config.yaml
init: "uniform"
optimizer: "muon_variant"
beta1: 0.9
lr_head: 0.00714
warmup_steps: 0
batch_tokens: 32768
steps: 6849
MLP neurons of a small language model. Each row is named by its layer, matrix (gate and up: input weights) and neuron, and shows model dimensions 0-127. Each number is 500 + 25 x the weight over its row's rms, rounded and kept within 0 to 999. Numbers have three digits each. A neuron's up and down rows have the sign that makes its largest values positive.
After each neuron's rows, "fires after" lists the tokens most often just before its 100 highest values on Wikipedia text that the model never trained on.

L6.gate774:503524518490472463424504517510498482466460525494467515489503531502520521527512465496466465468472498489511479482475490492480493512503464480470460545528520499536500514529507477549483484496494505487459543492506507539495499478468478505486465541494488519480535529528489502453512492508499487517500495492538532549482549470557469487520535489481486489499491494465516519509521551507473483476470
L6.up774:528492507447482503520548529515503521536526481525463519514467481492532486490469525477474510470459528565516498502478463530528488472461482514538501446455537497514462495480504516496516500528502508509503490500517524547462493481530463473463450519474474489503496537481461476464538436515501510506509488491494487495517543516487493481518520509477533490540480493508484514507510546481463480501541
fires after: "|", " ", " No", " U"

L2.gate298:517513483520480518508523504507504481462490450538537502478489527513500497504513499502517505461519537460482492506518492475442477534517451456513486474558510454473511498495490484442543508492481513510487507555511449523500500507510460535543515535496506479495454512541519497469524475503435504506484477494449502458510481524503534568501511477514510501516471508476519526534455499470481505489531
L2.up298:556519506497481473505496505506489508480504484506499508487504523518531476484514523497531520471518528457495486506536512492462486501499459479518484525538506437445518506519464505465511518504490532523482525543481452519488471537521457510541489551489502511493499467510502508490533481481463505483499509475458512463465433511502466525526521477513530493518482498443573533529480492469486472470495
fires after: " ", "–"

L2.gate538:522485496477496521562520493469502479486536499502531531495488494479439508511502469469486517533478511471472502513491473511488486525481509464506490480462497474515514512519489501447516450453519532491503504516536540556516489521538512546442454512496503519502497521499518490460468514532491472511547493474476501502495489467480513503494468517496547484553461502504515511500477496510527469465511
L2.up538:528464486505500493481531503514509485525508517516533455460540480466457492478477496498475471506541502467471510553514451494512467492491500476473489538477501454466494523534502467448504551471516504478506490530487529480518532495538524570437457495486484481448515529524521543526501522516487485510537508519510516511503545477478520488474517540472480491519518499506505530545485473494488507485509
fires after: " A", " a", " C", " go", " An"

L2.gate818:464539531519489529452488493494532483482506507502482522518493539505518485495408468441505470543518512507484471499529501493455513490483504505536489496475468517552507477513521457482531488471533474525496496480505485476449476514498515509469451481529451491525526527508468496492499451538469488538490499521487476509480484476483522543478461520493545507482507477498500518517507497488460497499500
L2.up818:489458468507456534488521491525526503520486516497500495479514497506508540471501521512493475503484500463495467493440529460521469506543506482531489489536519476463475480494486553502507495476499494476474472490505546479475538465509502496511471458520518476508461494507500467513527510526528513540500488553472539526495536518521475516500551523482502543466479488503490482499551492494478500457465
fires after: " U", " Al", " we", " F", " "

L6.gate485:466536484494486475511506495469485510473541506519505483529458499527500473499512506515491466506480527459508538495506489514484535488486524543470551485521506470520517490501521503485497451547478530499475528497507521483468468454465504511509426514497505490481504492478500493509504499543445472515491480489524534502523490499520529506526529475527498461498506503499524443445536521542508468498490
L6.up485:501514520494531496498552493451513441495447457482453514483531497459508507473515506461519480500491541484525509505513515468512442527533524493507514441471508509478535453516496519483472482471463520469483476524541502539525454517493467504513492507488512493529485498505511543490478519460532488454522495509535487537476503493501478533490510523461511462524449515554486495494462527508473497518479
fires after: " |", "|", ".", ";", " P"

L6.gate115:536476510470472503540502490523508539535523528484522460517454484461525471491481504503483497475499467510478483516495529474493517474539488535468506543516526546482498518499480481509504475509524466527480522503533511548490511522488500509489482504488515491510515497515487473477479536556483511523500517515509487462545490491476477528513527510480467509525539513513483536543517513525473462464461
L6.up115:528518504472507457495483524509503538521504486503469512492497504463485525468502464506525506464511497500479527466524506486524523477499530520486500467508519522538489500471519507483510513506536527533504487498529474507494534447478514489499539488504526428524469552485471461478561513514507504502528493477502495518469501532578493497495498528507460455531466460529478549519469495514479501453496
fires after: "|", "u", " D", " W", " |"

L6.gate579:507506512550463491440532491506519534476506525517504525491499527511508483454495465516519488457480470486498475494479486510486466497518506493506508507471460497486532503502547488496481457517530499491470511518509504498505510509523537493472488488549518510526529506486506483478467525527451487486430512469504507516499517478469506505512481498502502506528467549489515522475489487487483454468508
L6.up579:488526536519487464475509482519503558487531492470523483529469541515495508515482471512525488461518454549508540440492472510503530492472537475528479521484482522526504518514518531522490446490489521510497529492459518512525531497496552496503481515545520525525484471479501443480503504476497503471476521478539538540525512481482546501534497501515488479521456492523512514482482482487485457477517
fires after: " |", " the"

L6.gate518:510475503501480525511528541501478537490540480502469476496448522552475477493494528529524506475478575477522475473524486509506473491452549470517500514473501511481475469511500521455503548505523516511517512474499515506491468502491533525528541504473470519532508517479524501488490463500438524502505466432508511503498540501503484491482486529481509491492491487488482523497533495473532508476515
L6.up518:521477505551525540537456515526482532448515527441490483477486534495492480533522510543542531501516487526534478504491491463491478459504466495514446525452466503490495505498487499474518558487521481552486532532502533511576482532507504499523523506511467500486468467480491492518520472498528541528468484489506527473479538524495512487508543498510511476515501530477511535469545490502538473518509
fires after: " ", ".", "30", "00", "10", "50"

L2.gate268:537498458513501482484494500529487491488476470471500499502519463499493548523548510492515489484533492464494480505489518503483487463487497467517496502513512536494497533535510509496494514551526547484538431567515531499512488485524506493501483500512455499465518532509482465445476539508503497527505463514475499520486521539513532532455564494497479538494524537488476482511466472532477481508498
L2.up268:532502467466506491449525514539515467489470488497492533457488474491505494482451503494525457469538531528480501492512527512518467507479501489436520475544529497533497522461476499538549543496535541494440438509515510478535539510505498498458489514490510509464553525528490491454490478468483480530503485507462528545471505509520501488486505519507496514533509492470466544484477470510520464519496
fires after: " C", " B", " M", "M", "-A", " A"

L2.gate674:502492495460540500520500537531510527469535518501469480488502529489490512564512401523488469485497515511486527538523490501511490486468481478520505555560520494513503476498472500496489554545513515502507520537525503492440479519523477464525507495472449517492460544526555514490522476475465529497495427489512462450538520473509471516519503533520545476559479494531492508524480499529507491467517
L2.up674:562466476489554471503512539527526573487511505519496474510487509507505489553530439493465514533505516478495502489499502528538510496499490497472519549520500506483526466521513477495482519525526526477536497530536502510422473526503495443516497512474511480500503533504544520504490498500478497521505441496504510456503466496516468520525526521496518474500497481496536498499485500536516455500500
fires after: " ", " be", "-", " Pre"